config = dict(
    num_key_value_heads=4,
    vocab_size=16384,
    norm='layernorm',
    norm_eps=1e-06,
    rope_theta=10000.0,
    parallel_block=True,
    init_std_o=0.00305,
    init_std_up=0.0167,
    learning_rate=0.00116,
    max_grad_norm=2.0,
    warmup_steps=200,
    dataset='wikipedia_en',
)
MLP neurons of a small language model. Each row is named by its layer, matrix (up: input weights) and neuron, and shows model dimensions 357-452. Each number is 128 + 32 x the weight over its row's rms, rounded and kept within 0 to 255.
A block is one neuron, or neurons of one layer that tend to fire together. After each block is what it responds to, as a language model described it from the Wikipedia text at the highest values.

L2.up462 [154 136 145 144 140 105 159 102 106 107 131 148 121 131 112  66 180  95 119 112 152 103 134 103 160 122  64 117 144  77 166 109 156 119 128 123 186 156 131 126 164 141 197 157 208  92  67 130  93 105 147 161  93 138 165 159 130 146 117 136 100  83 150 159  72 162 152 108 118 106 149 140 137 150  70 163 115 139 116 157 160 169 164 105 127 106 109 110  76 121 130 140 143  86 165 188]
Responds to: Markdown table separators

L6.up46 [125 122  70 107 102 156 139  81 103 141 138  86 114 114 128 167  99 208 119 137 159 129 186  99 136 122  69 130 128 129  90 101 127 114 115 132 117  95 157 122 155 175 145 144  89 147 156  82 103  79 129 168 156 133 124 145 125 117 190 134 186  75  83  95 147 138  92  93 174  95 139 160 170 146 222 104  91  80 108 125  99 112 169  47 166 103 109 131 106 124 158 107 126 125 154 120]
L6.up212 [135 128 161  54  94 126 115 160  93 114 119 127 158 130 211 127 145 139  92 105  78 103 126 132 109 110  96 174 140 127 153 138 135 132 126 130 105 154 159 106  91 123 106  92  94  93 162  80 141  82 169 161 176 152  83 110 110  67 173 169  82 140 155 200 120 141  97 133 160 135 117 161  99  98 118  63  97 148 122 160 113 161 184 163 166 158  74 139 116 168  40 143  79  68  92 118]
L6.up235 [129 173 147 160 105 192 103 106 142 115  70 181 137 118 138 107 183  79 122 200 156  99 106  97 177 150 138 164  77 112 157 104 141 112 121 109 149 132 125  83 142 154 108 150 137 137 124 126 105 120 149 175  89  99 103 116 135 150 114 117  87 100 164 161  97 142 126 117 114 170 144 151 134  86 122  61 141  84 151 128 125 138  55 137 129 135 145 124 116 129 106 106 176 121 132 160]
L6.up237 [179 175 134 159  98 174 131 208 149 161 107 157 103  88 136 171 145 131 101 139 142 121 141 145  64 164 143 164 102 128 137 210  84 120 101 115 124  92  71 156  98 151 201 180 136 177 177 149 165 149  98 117 119 140 119 125 100 137 139 120 129  58 131 162  99  76 122 150 118 129 116 130 106 167 113 116  82 141 101 147  32  78 150  91 120 165 120 174 112 205 106 147 149 136 114 104]
L6.up574 [137 133 114 113  71 133 203 161 158 104 103 158 144  93  85 170 155 125 108 183 126 128  87 116 141 111  90  91 147 138 159  87 103 131 102 119 129 110 109 132 142 167 117  37 159  29 121 125 132 115 147 108 136 131 157 134 151 251 113  99 169 151 125 161 115  99 107 132 110 113 138 151 129 151  89 129 134 170 123 123 142 123 146 161 124 149 157 136  97 127 116 127 129 176 157 185]
L6.up830 [196 108 145 158 110 140 140 144 145 152 151 114 172 124 112 119 114  80 116 148 117 133 116 105 141 175  84 142  98 133 154 170 160 148  94 174  97 158 129  90 139 131  95  75 126 125 133  79 138 162 177 158 160 118 163 138 183 154  79  85 128 173 150  72 108  91 179 142  70 160 143 127  96 123 107  79 116 163 118 146 141 105 154 100 128 112 134 119  77 142 140 120 188  97 158  92]
L6.up920 [127 141 116 109 171  66  63 131 110  73 115 157 152  87 103 134 138 104 190 133 158 156 101  96 138 115 157 154 132 204 128 158 132 165 115  92 118 178 153 145 177 144 102 134  72 149 112 148 127 128 151 159 146 134 124 120 154 155 111  98 193 155 158 157  95 150 174 113 121 135 148 119 141 149 152 108 153  93 123 143 132 140 124 112  96  93 149 160 105 118  86 126 106 145 107 143]
L6.up998 [ 97 194 125 170 145 119 130 113 155 121  94  59 108  76 161 136 175 135 147 151 186 103 165 149  87 166 117 151 164 132 153  83 176 173 144 136 138  96 118 110 168 160 151 117 123  92  97 158 123 146 165 106 145  66 113 206 121 181 105 119 176 132 117 121  83  66 172  84  90 155 100 115 111 167 149 154 114 133 116 146 174  99 151 126  94 128 160 123  88 117  71 117 156 197 120  97]
L6.up1270 [181 141 169 188 162 129 144 182 105 122 101 104 154 123 156 148 129 161 157 135  92 116 105 147  98 168 119 142 141 136 109 133 144 108  81 128 149 140 153  72 144 180 124 134 130  76 173 129 126 123 134  70 171  75 161  94  86 194 115 119 118 165 126 156 146  70  83 112 181 154 116 118 132 116 173 108  84 149 165 182  96 147 177 151 172 159 103 154 144 178  92 173 118 137 157 142]
L6.up1271 [148 133 179 130 153  95 137  68 108 166 166 111  74 149 147 111 131 125 210 163 121 130 136  87 152 134 100  61 178 157  92 103 162 117 159 122 118 158 143 103 138 149 125 223 133 124 155  82  54 101 101 116 159 144 169 191 128 153 133 183 133  64 170 131 163  98 122  81 165 118  82  82 186 108 141 135 112 159  68 117 148  65 155  55 114 164  72 115 128 152 100 106  86 138 146  86]
L6.up1303 [120 148 110 135 167 113 115 153 152  83 139 108 131 136 131 118 111 156 151 163 120 106 150 132 111 148 125 144  45 131  90 187 113 119 143 160  78 178 119  69 135 147 147 122 152 145 118 159  80 111 154 102 100 102 115 116 155  99 138 119 159 189  82 113 148 178 167 110 124 156 151 159 167 111 149 106 131 176 138 141 175 133 121 175 194 143 133  96 132 128  97 114 119 116 111 157]
L6.up1485 [179 181 127 167 102 139 139 212 128 139 117 146 141 207 119 156 129 149 102  79 150  93 104 151 137 112 126 138 118 113 151  77 184 120 118 101 150 127 144 124 158 181 106  66 156 112 152 118 127 112 133 104 107 138 123  78 121 154 103 136 146 181  67 107 105  75 129 107 125 127 122 131 152 144 129 107 109 128 121 111 125 184 147 111  93 197 137 121 191 137  62 136 151 162 144  76]
L6.up1489 [145 127 113 135 117  97 137 159 139 168 145 137 222 201  96 112 133 153  97 148  88  87 100 108 101 152  76 103  66 144  68 144 119 149 133 121 122 182 162 128 109  74 169 121 175 175 150  64 118 148  82 160 132 130 125 175 120 158 130  55 101 104 148  62 161 190 166 113 102 138 118 139 148 103 152  91  87 169 122 115 163  68 138 131 203 117 124 115  96 104 119 125 153 113 107 107]
L6.up1758 [172 164 164 118 148 121 132  87  74 124 126 147 172 146 122 133 113  80 208 172 165 140 103 114 118 119  59 161  97 117  91 141 181 163 113 136 148 190 107 126  98 152 154 145 138 194  76 143 109  85 192 145 135 119 111 116  90  73 106 134 164 128 116 166 108 119 163  92 111 139 112 155 132 103 100 115 167 124 167  80 127  62 134 181 110 122  66  86 144 120  75 140 156 113 128 128]
L6.up1991 [141 149 127  89 116  93 166 137 152 126  92 104 101 170 108 129  89  78 100 130 147 170 107 152 135 173 118 117  97 153 135 100 171  82 157 133 129 106 134 122 112  86 140 170 106 171  77 156 126 126 125 143 141  53 111 125 155 224 158 121  43 143 142 117  69  77 151 126 167 161 134 113 127 122 129 144 164 129  92 143 131 129 143  56 152 137 165 111 118  77 125 151 169 197  56 164]
L6.up1997 [136 145  76 112 104 141 129 108  86 161 127 168 150  94 144 164 109 160 130 171 108 120 118 177  87 114 126 135  99 162 139 154 159 134  68  65 114 134 105 108 128 181 152  73 106 179 129  74 117 129 138 114  68 164 116  65  93 164 107 143 171 135 148  65 209 126 130 169  99 124  96 158  81  84  55 126 133  95 132 102 113  37  91 134 105 171 100 121  78 142 140 165 140 192 121 107]
Responds to: Sports career statistics

L6.up113 [213 152 198 168 169 130  96 177 109 152 141 107 104 145 111 150 187 191 144 166 115 157  82  83  97 177 176 105 157  84 121 102 103 196 157 130 118 156 117 160 141 100 113 128 150 100 127 119 120  54 119 147  64 154 154  69 189 125  62 133 140 126 101  82  71  92 171 160 147 107 123 104 144 126 143 148 110 106 146  92  75 116 121 199 101 181 104 116 138  91 192 130 158 175 151  91]
L6.up192 [141 160 174 172 137 101 122 149 154  98 140 163  51 192 196 137 157  99 151 152 119 158  46 116 161 173 144 147 101 110 112 122 152  81 120 143  96 116 149 139 101  83 161 179  51 141 142 123 129 115 102 159 156 153 149 110 120 148 172 160  79 135 134 108 136 126 146 132 143  99 134 101 115 153 102 112 172 104  86 133 120 192 114 107 186 175 112 108 111 114 127  87  70 151  94 152]
L6.up220 [158  73 210 113 157 196 101 150 135 154 131 192 152 116 159 128  75 140 114 196 153 135 118 196 113  56 148 117  86 151 136  82 167 124 149 114 133 124 166 143  70 133 142 133 117  77 148 100 133 198 188 119 184  81  69  69 122 152 129 123 181 103 122  99 122 126 145 132 184 176 115 164 110 149 178 143 151 126 151 140  91 109 101 117 138 128 155 118  60 127 132 155  61 118 141 182]
L6.up256 [138 147 106 113 143 173 101 122 132 133 126 132 143 104 183 130 109 148 135  68 127 103  58 129 143 150 167 132 130 164 111 180 128 159 130 200 143 164 113  60 190 137  90 145  89 151 134  74 166 144 146 147 158 108  83  52 117  96  79 155 188 173 135 112  86  76  91  82 143 100 105  91  80  97 121 153 129 159 111 139 128  81 104 116 146 107 104 132 168 156 172 157 127 101 158  66]
L6.up570 [ 50 164 137 202 160 138 131 193 120 175 135 102 148 125 194  82  93 104 135 153 106 136 139 130 158 115  90 169  98 123 108 117 121 138  83 139 121 160 118  96 106 128 142 140  27 117 129 103 119  89 102 195 144 116  93 178 150  96  45 121 146 126  62 122 129 125  76  92 186 171 114 181 117 153 125  86 139 138 157 144  96 117 145 134 152 113 142 115 124  87 120 152 114 118 124 141]
L6.up623 [155 119 170 159 143 144 111 183 123 177 173 183 111 142 141 109 119 152 155 126  69 107 131  88 140 135 110 183  83 100  90 133 114  77 199 108 128  89  83 130 129 160 135  99 132 155 126 128 136 119 106 144 134 113 132 161 158 151 146 115  71  91  49  87 211  94 183 123 201 180  90 104 108 131  97 131 124 143  95 109 133  92 102 110 166  62 118  83 127 121 215  89  81 150  67 174]
L6.up682 [111 120 139 135  95 171  95 139 113 107 170 111 114 113 143 119 119  96  49 164  99 174  96  75  81 122 161 117 128 154 169 151  79  61 137  69 168 163  96 121 133 137 152  86 103  59 191  55 158 155  87 192 134 129  87  51 187  72 171  87 203 157  64  72 122 117 122 127 178 145 115  79 132  61 158 100  87 124 141 132 104 233 114 182  99 121 165 110 121 133 142 154 133 124 165 111]
L6.up822 [ 89  71 131 165 112 125 136  90 139 103 130 131 120 106 123  92 186 120 140 167 175  95  76  83  89 118  87 151 120 119 144 134 146 122  79 127 131 141  85 133 111 129 144 152 117 134 121 105 131 137  51 126 169 148 123 155 132 143 135 106 198  56  34 128 199 111 121 103 189 189 103 102  36 116 124 121 130 130 136 173  71  65  87 138 141 107 164 164 145  96 104 128  66 167 114 170]
L6.up893 [107 117 135 127 146 148 102 144 100 112 142  67 152 142 152 123 110 172 123 116 131 158 173  88 121 168 154 186  72 177 152 167 131 125 154 114 119 116  99 109 147 105 107 134 147 115  74 137 204 156  95 138  80  84 190 132 140 119 145 140 174 127 110 125 187 120 143 123 162  79  86 134 127 157 114 126  97 158 155 183  99  94 188 134 122 172 141 113 121 127 138 138 162 182 135 193]
L6.up968 [128 132 143 177 113  62  79 187 140 169 151 158 137 132 133 130 120 143 127 168 108 131 127  94 140 139 110 181  90 130 104 155 115 158 121 143  97 170 104 171 171 152 141 157 123 135 126 123 128 124 100 152  83 140  89  44 166 148 185 114 146 170  66  78 152 137 201 101 151  95  79 113 117 124 130 104 146 159 110 180 153 121 148 128 137 154 102 157 143  98 178  99  99 162 123 186]
L6.up1091 [106 135 187 154 138 133 133 151 101  99 130 195 169 129 114 137 102 119 121 100 154 185 155 123  83 146 123 115  79 140 118 121 137  99 169 107 121 108 104  82 100  84 174 126 167  94 126  86 186 197 152 126 138 100 124  94 135 148 167 122 166 127 106 149  97  57 136 123 158 183 115 101  90 120 158  84 142 127 147 152 120 102  86 162 131  91 201 131 145 142 130 150 117 151 128 152]
L6.up1112 [155 188 172 129  84 152 125 105 110 142 169 100 123 108 162 140 160 120 143 141 150 118  27  86  82 121 130 162 123 162 136 147 121  82 141 114 208 104  81 121  89  95 106 113 150 122  97 153 182 126 109 173 142 190 111 140 112 103 162  85 105 157  86 130 162  77 175  83 108 169 117 137  98  27 203 119 164  57 122 172 148 170  95 111 150 195 157 120 126  74 106 158 119  98 162 192]
L6.up1282 [ 75 167 129 148 109 134 108 161 159 128 129  94 158 115 106 135 136 100 101 142 144 135  77 100 113 118 122 152 144 120 114 113 145 132  90 100 133 114  84 142 163 177 112 117 159 123 139  49 130  91 113 147 158 140 116  93 156 196 124 113 106  96  69 146 129 106 194 130 161 147  72 183 122 150  91 103 123 152  96 183 107  95 113 156 138 138 178  80  80 115 160 138  62 179  99 167]
L6.up1638 [107 150 110 139  88 114 159 135  94  85 121  92  62 121  85 133 157 122 160  94 167 114 117 123 123 185 169 132 107 158 114 155 141  79  74 115 201 118 151 120 146 150 177 101 144 101 177 113  98 167 127 147 130 146  43 117  82 109 210 115 141 133 155  56 160 110 119 131 126 124 109 145 126 110 129  74 141 160 111 106 130 121 150  54 179 109 143 105 122 132 164  88  98 153 167 130]
L6.up1885 [127 152 136 143 129  76 145 119 121 139 149 134  76 161 114 171 179 141 133 220  76 106 138 143 141 108  90  67 163 154 162 115 183 116  99 142 110 133 100 106  82 112  91 159 149 131 151 147 129 128 176 164 144 180  92 120 159 100 106  73 105 112  76  87 148 128  87 165 226 140 109 116  71 135 120 109 181 150 193  99 130  62 140 152 150 150 151 149  74 150 109 177 111 101 143 168]
L6.up1924 [ 93  48  61 172 141 106 105 162 132 153 148  82 140  91 144 119 134  85 152  92 104 175  94 126  87 106 188 120 161 156 103  83 116 163 152 158 112 169  80 153 157 139 178 125 162 167 149 145 150 109 116 149 138 181 163 143 164  61 143 100 144  99 115  96 105  94 114 136 101  77 154 112 107 141 155  71 151  85 150 160   5 128 152 113 143 129 153 104 128 105 116  65 168 156 101 156]
Responds to: Quoted critic prose

L6.up150 [122 122 138 137 141 153 160 116 107 143  91 154 148 186 134  91 135 148 110 132 203  78 118  77 128  98 103 131 147 137 187 140 191 114  93 105  98 176 159  91 104 136 101 154  94 140  68 103 138 165 186 151 165 118  76 153 142  96 151 119 117 116  94 172 158 142 106 109 111 132 140 167  59 137 182 164  91 110 105 117 111 149 132 115  89 148 112 137 119 114 133  75 154 101  99 178]
L6.up346 [126 144 128 127  75 118 112 164 119 160 150  85 111 135 152 138 113 137  69 144 153  71 167 122  74 131 102 125 140 110 163 106 109 159 131 113 173 108 103 132  88 109  93 134 148 148 109 118 138  83 177 132  94  97 125 205 138 109 130  91  96 139 120 103 144 185  70 136 124  81 161 145 143 151 103 170 100 142 105  87 156 129 122 139  94 141 152 148  86  67 110 100 142  75 157 101]
L6.up454 [113 112 114 100 133  99 130 109  79 118 135 113  63 107 116 105 175 143 119 115 157 130 112 176  71 141 120 101 127  78 135 149 158 131 134  78 128 144 104 128  72  67 149 159 119 135 116  90 162 148 122  75 145 168 121 163 163 134 124  66 131 201  88 198 162  92 163 127  43  91 117 180 145 114 132 179 135 130 155 126 111 124 164 168  81 112 106 114 160 127 105 149 178 154 100 155]
L6.up922 [ 77  98 113 169 127  96 172 123 158  98 102 146 127 112 147 127 173 110 104 139 119 186 154 168  87 175  73 130 100 162 141 145 111 123  99 132 119 141 150 148 161 182 103  88 100 100 170 150 131 149 173 103 183 118 115 181 151 115  78  88 113 124 148 159 126 123 185 108 142 142 126 176 129 138  94 113 113  95  90 105 176 138 169  90 173 115 110 131 158 109 156 128 127 223 116 220]
L6.up946 [ 92 133 110 120 112 162 126 141  90 155 173 160 116 143  46 153 114 186 169 113 178 169  84  27 180 129 105 145 162 115 109 123 137  83 184  98 142 165 172 153  97 177 137 146 127 154 157  71 115 102 180 141 114 121  90  83 107 134  92 115 139 128  83 128 108  81 181 100 192 115 118 108  97 147 119  86 103  61 148  84 177 130 156  69  83 158 159 105  94 112 172 208 147 145 114  77]
L6.up1309 [191 149 155  49 119 130 138 139 103  94 104 118 115 143 136  74 149 132  95 200 148 100  75 133 106 175 145 149  89  82 154 135 168 154 114 108 169  76 149 185 101 141 112 133 186  88 147  93 170 132 132 117 138  89 136 178  63 137 107 117  99  87  64 185 133  89  68 157 135 157 105 137 136 110 110 115  91 117 132 100 156 108 122 127  86  83 133 155 162 161 126 141 180 162 139 153]
L6.up1350 [ 69 133  75 137 112 184  80 127 148 147  85 139  95  95 149 101  62 134 151 143 109 157 125 151 153 176  95 137 113 135 196 180 124 112 118 185 104 145 166 138 145 138 134 113 129 159 106  90 106  93 152 156 122  55  99 101 142  83  58  95 170 125  76 134 125 140 131  93  62 163 188  83 129 121 137 106 118  71 106 109 150  93 111 130  85  99 128 166 121 170 136 119 121 118 148  77]
L6.up1378 [ 88  55 135 162 144  86  97 192 153 124  81 167  86 152 146 175 114 173  70 145 126 153 167 150 137 180 157 107  87 147 156 141 174 162 146 135 115 148 121 106  84 177 141  70  79 130 144 135 175  87  83 118 141 119 107 150 166 109  74  76 111 153 122 177 159 135 108 168 149 149 188 192  98 137 107 126 105 137 147  94 129  92 142 118 137 125 129 122 106  89 133  91 177  55 120 117]
L6.up1520 [103 134  92 139 115 170 156 131 116  96 125 139 134 130 121 150 151 200 162 132 144 104 137 134 139 174 102  69 145 104 103 154 108 118  86  99 198 101 154 141 172 139 162 126 173 146 105 141 189 157 175 171 134 138 134 112 187 181  80  45 201 156 154 114 140 128  98 129 158  60 116 128 158 118 112 108 115  87  89 171 165 123 125 154 207 137 117 124 127  97 116 140 120 115 112 142]
L6.up1578 [128 148 134 183 126 112 142 139 141 154 139 106 144 181 106 111  88 180 102 118 122 144 149  92  91 143 129 117 139 139 149 149 107 145 157  88 133 136 115 152 138 105 130  93 158 133 114  84 103 152 142  93 205 181 114  85 139 144 164  73  87  88  91 133 131 112 127 126 111  74 133 119 106 130 173 151 105 142  61  99  40 118 150  98  91 100 156 103 176  94 114 148 172 180 140 105]
L6.up1645 [106  81 140 111 152 120 138 143 154 160 135 144 148 157 150 124 159 116 158  88 178 181  82 154 125 146 164 146 129 109 159 148  91 164  83 105 118 108 144  90 128 151  97 190 188  44 142  90 137 181 160  58 150 120 102 122 167 113 159  96 145  87  82  26  99 107  77 123 149  92  71 125  77 148  95 147 128 162 101 117 122 120 135 125  96 119 136 141 137 149 144 128 156 131 170 228]
L6.up1666 [110 160 106 148 123 101  83 117  95 139 130 135 132 136 154 125 145 147 102 157 115 118  96  88 167 121 105 166 109 172 125 171 157 150 176 122 154 116 184 195 144 155 175 150 115 123 165 101 128 122 114 197 131  81  84  57 127 106  92  70 131 150  34  95 147 115 124 107 160 110 164 111 150 114 167 106  93  77  72 143 174 120 101  78 157 125 197 125 101  91 127 133 145 128 133 136]
L6.up1814 [ 86 109 121 148 130 130 140 159 137 126 108 155  78  82 116 151  89 174 116  99 163 159 155 108 146 173 118 133 154 102 157 114 203 153 102 190 102 154 170 148 157 155 161 157  77  92 140  84 191 171 114 118 150 129  76 109 206  86 149 136 165 136  65 134 158 108 102 181 112 102 125 130 109  74 102 110  93  93 138  81 110  81 117  52 134  79  67 133 149  97 121 143 150  99 151 162]
L6.up1874 [ 56 102  64 151 111 187 147 110 148 167 153  89 140 129  79  82 116 123 106 118 129 138 171 138 136 101 180  89 134 165  95 163 126  99 118 125 180 151 108 125 120 143 128 141 183 104 134 132 152 189 123  93 161 175 122 115 101 134 103 115 161 116 157 182 145 141 142  67 131 158 131 120  89 151 183  93 127 142  93  92 111 148 162  83 136 108 119  56  79 118 173 147  69  80 156 129]
L6.up1940 [146 149 142 121 139 119 122 113 154  68 116 135 163  87  86 108 124 166 139 119 137 166 103 131 144 130  98 141 117 128  90 166 167 115  90 141  58 175 154  88 106 175 132 123 174 100 125 122 121 114 155 159 114 129 125 132  78 141 142 109 145  68 130  77 123 100 174  96 101 165 169 111 124 119 114 118 103 112 162 146 152 155 173  79 112  79 140  96 110 104 142 111 104  95  98 114]
L6.up2019 [ 80 159 105  98 119 233  98 167  37 113 136 152 154 136  87 166 124 176 120 151 188 151 143 126 110 124  98 167 130 102  97  94 159 188 138 123 147 182 120 163  92 133 177  97 129 129 154  67 125 105 103 143 126  61 108 173 128 155 156  84 132 122  70 150 135  68 134 142 133 144 116  67  53 114  42 105 138  76  92  75 124 151 117 178  57 156 109 101  87  97 130 129 107  85 108 103]
Responds to: Post-preposition phrase words

L2.up182 [105 156 132  96 138 107 147 139 122 133  77 116 163  76 123 164 170 125 119 164 161 143 104 114 170 144  66  89 126 154 145 139 128 118 136 137 164 171 144 106 124 134 129 104  57 140  92 159  96 102 135 175 142 163 146  88 183 137 117 116 132 139 152 128 129 139 146 142  71 135 136  80 136  71 125 115 156  68  56 146  89 159 155 115 122 118  98  86 118 189  47 174 122 153 114  81]
Responds to: Structural separator tokens

L2.up4 [144 123 170 145 152 142 150 128 121 135 147 160  70 122 130 142 151  93  97 110  69 142 172 153  51 125 136 158  89 125  34 122 135  89 181 153  53 144 130 165 135 116 190  97 161 116  93 119 170 188 144 195 121 107 138  87 126 133 108 128 142 188 149 157 124 153 175 157 189 218 148 104 116 126 195  66 133  88 140 150 180 140 114 112 104 141 172  82 111  95 156 161 128 155 115 145]
Responds to: Abstract personal/emotional words

L12.up205 [ 66 175 106  68 125 174 156  98  89 129 143 180 107 119 111 118 129 126 230 148 151  83 176 222 149  72 107 103  95 141 145 115 194 114 131 177 119 151 154 122 149  93 139 182 129 165 107 158 142 139 151 117 138 159  77 158 151 158 100  58 162 125 121 162 107 111 133 107 115  96 116 115 102 116 128 107  88 132 191 152 132  83 165 145 159 161 197 108 166 126  81 141 164 169  87 139]
L12.up281 [ 60 144 142 168 143 104 105  91 101  87 111 187 168 112 140 164  95 167 111 155 192 123  86 179 110 125 152 137 131 141 105 145 109 133 108 153 105  99 105 135 170 163  87 161 113 158 149 106 115 116 100  83 130 121  36 119 103 134 158 113 127 159 108 146 151 157 114 124 125  84 120 139 140 153 117 130 147 159 141  69 109 135 173 214 125 142 123 116 127 104  94 104  96 137 112  79]
L12.up463 [ 91 133 125  66 135 123 114 100  77 146 119 108 120 153 116 190 187 167 166 145 200  72 167 190 116 139 123 170 145 147 116 118 160 135 120 211 106  98 149  90  89 120 152  80 138 155 124 129 135 112 123 139 132 163 106  85 147 142  84  74 133 138  94 146 122 141 168 115 176 113 179 102  88 167  92 109 134 124  75 116  91  41  56 164 120 141 122 109 172 106 129 112 108  86 158 151]
L12.up1082 [171 130 143 137 195 175  85 144 117 163 168 148 122 117 111 141 118 140 145 149 120  86 120 108  63 158 141 132 109 137 117 125 212 125 179 122 118 135 158 130 172 133 165 118 143 204 163 101 117 133  70 142 165 175 136 162 171  55 119 126 146  95  81 159  94 158 212 102 142 151 135 139  56 134 133 121 100  95 117 140 158 142  95 160  59  98 172 117 161 157  98 161 137 192  75 101]
Responds to: Sports score separators

L12.up407 [148 105 122 114 126 176 137 127  72 116  80  45 179  77 106 178 194 140 100 123 119 161  84 110 134 146 136 190  97 145 127 122 184  96  92 177 147 170 106 141 130 125 114 104 116  69 114 120 129 115 182 121 139 146 107 132 133 148 141 142 156 127 152  64 103 163  97 134 175 106 125 108 160  96 178 166 147 125 123 126 136  77  85 150  79 113 144  54 138 130 138  97 123 132 125  71]
L12.up577 [180 180  75 106 120 174 173 129 118 124 159 137  94 120 116 139 121 148  85 163 148 160 140 107  51  86 179 118  96 112 159 108 187 168 119 132 154 168 108  88 156 107 130 124 188 143 145 147 111  72 115 131 101  57 145 156 165 168 146  86 165 115 110 161 138 107 156 163 117 116 168 176  64 169 105 113 184 124  99 103 152 104  95 134 172 143 117 125 183 119 160  56  71 127  55  95]
L12.up1019 [136 140 105  86 157 123  78 121 101 108 159 115 172 101 159 115 194 158 139  84 114 135 168 137  87 131 160 163 144  81 144 105 143 107  91 100  84  82 122 127 122 138 121 124 128 144 133  54 162 113 125 170 194 190 159 126 156 106 119  61 104 170 101 128 117 122 121 105 177 140 151 119  84 111 157 117 142  86 138 118 127 164  79 161 154 134 160  96 148  67  93 134 158 128 141  63]
L12.up1092 [134 124 127 150 148 118  74 130 115 109 165 134 139 119 106 123 123 133 165  96 124 185 100 169 117 192 107 167 118  98 118 153 124 126 132 140  77 134 135 121  95 129 134 179 177 136 131  72 190 124 116  90  75 125 157 124 140 139 126 128 160 172  92 106 131 101 134 144 139  60 176 143 151 100 188 128 165  94 119 160  89 191  84 121 124 206 102 160 149 168 141  86 120 115 169  99]
Responds to: Counts of teams and groups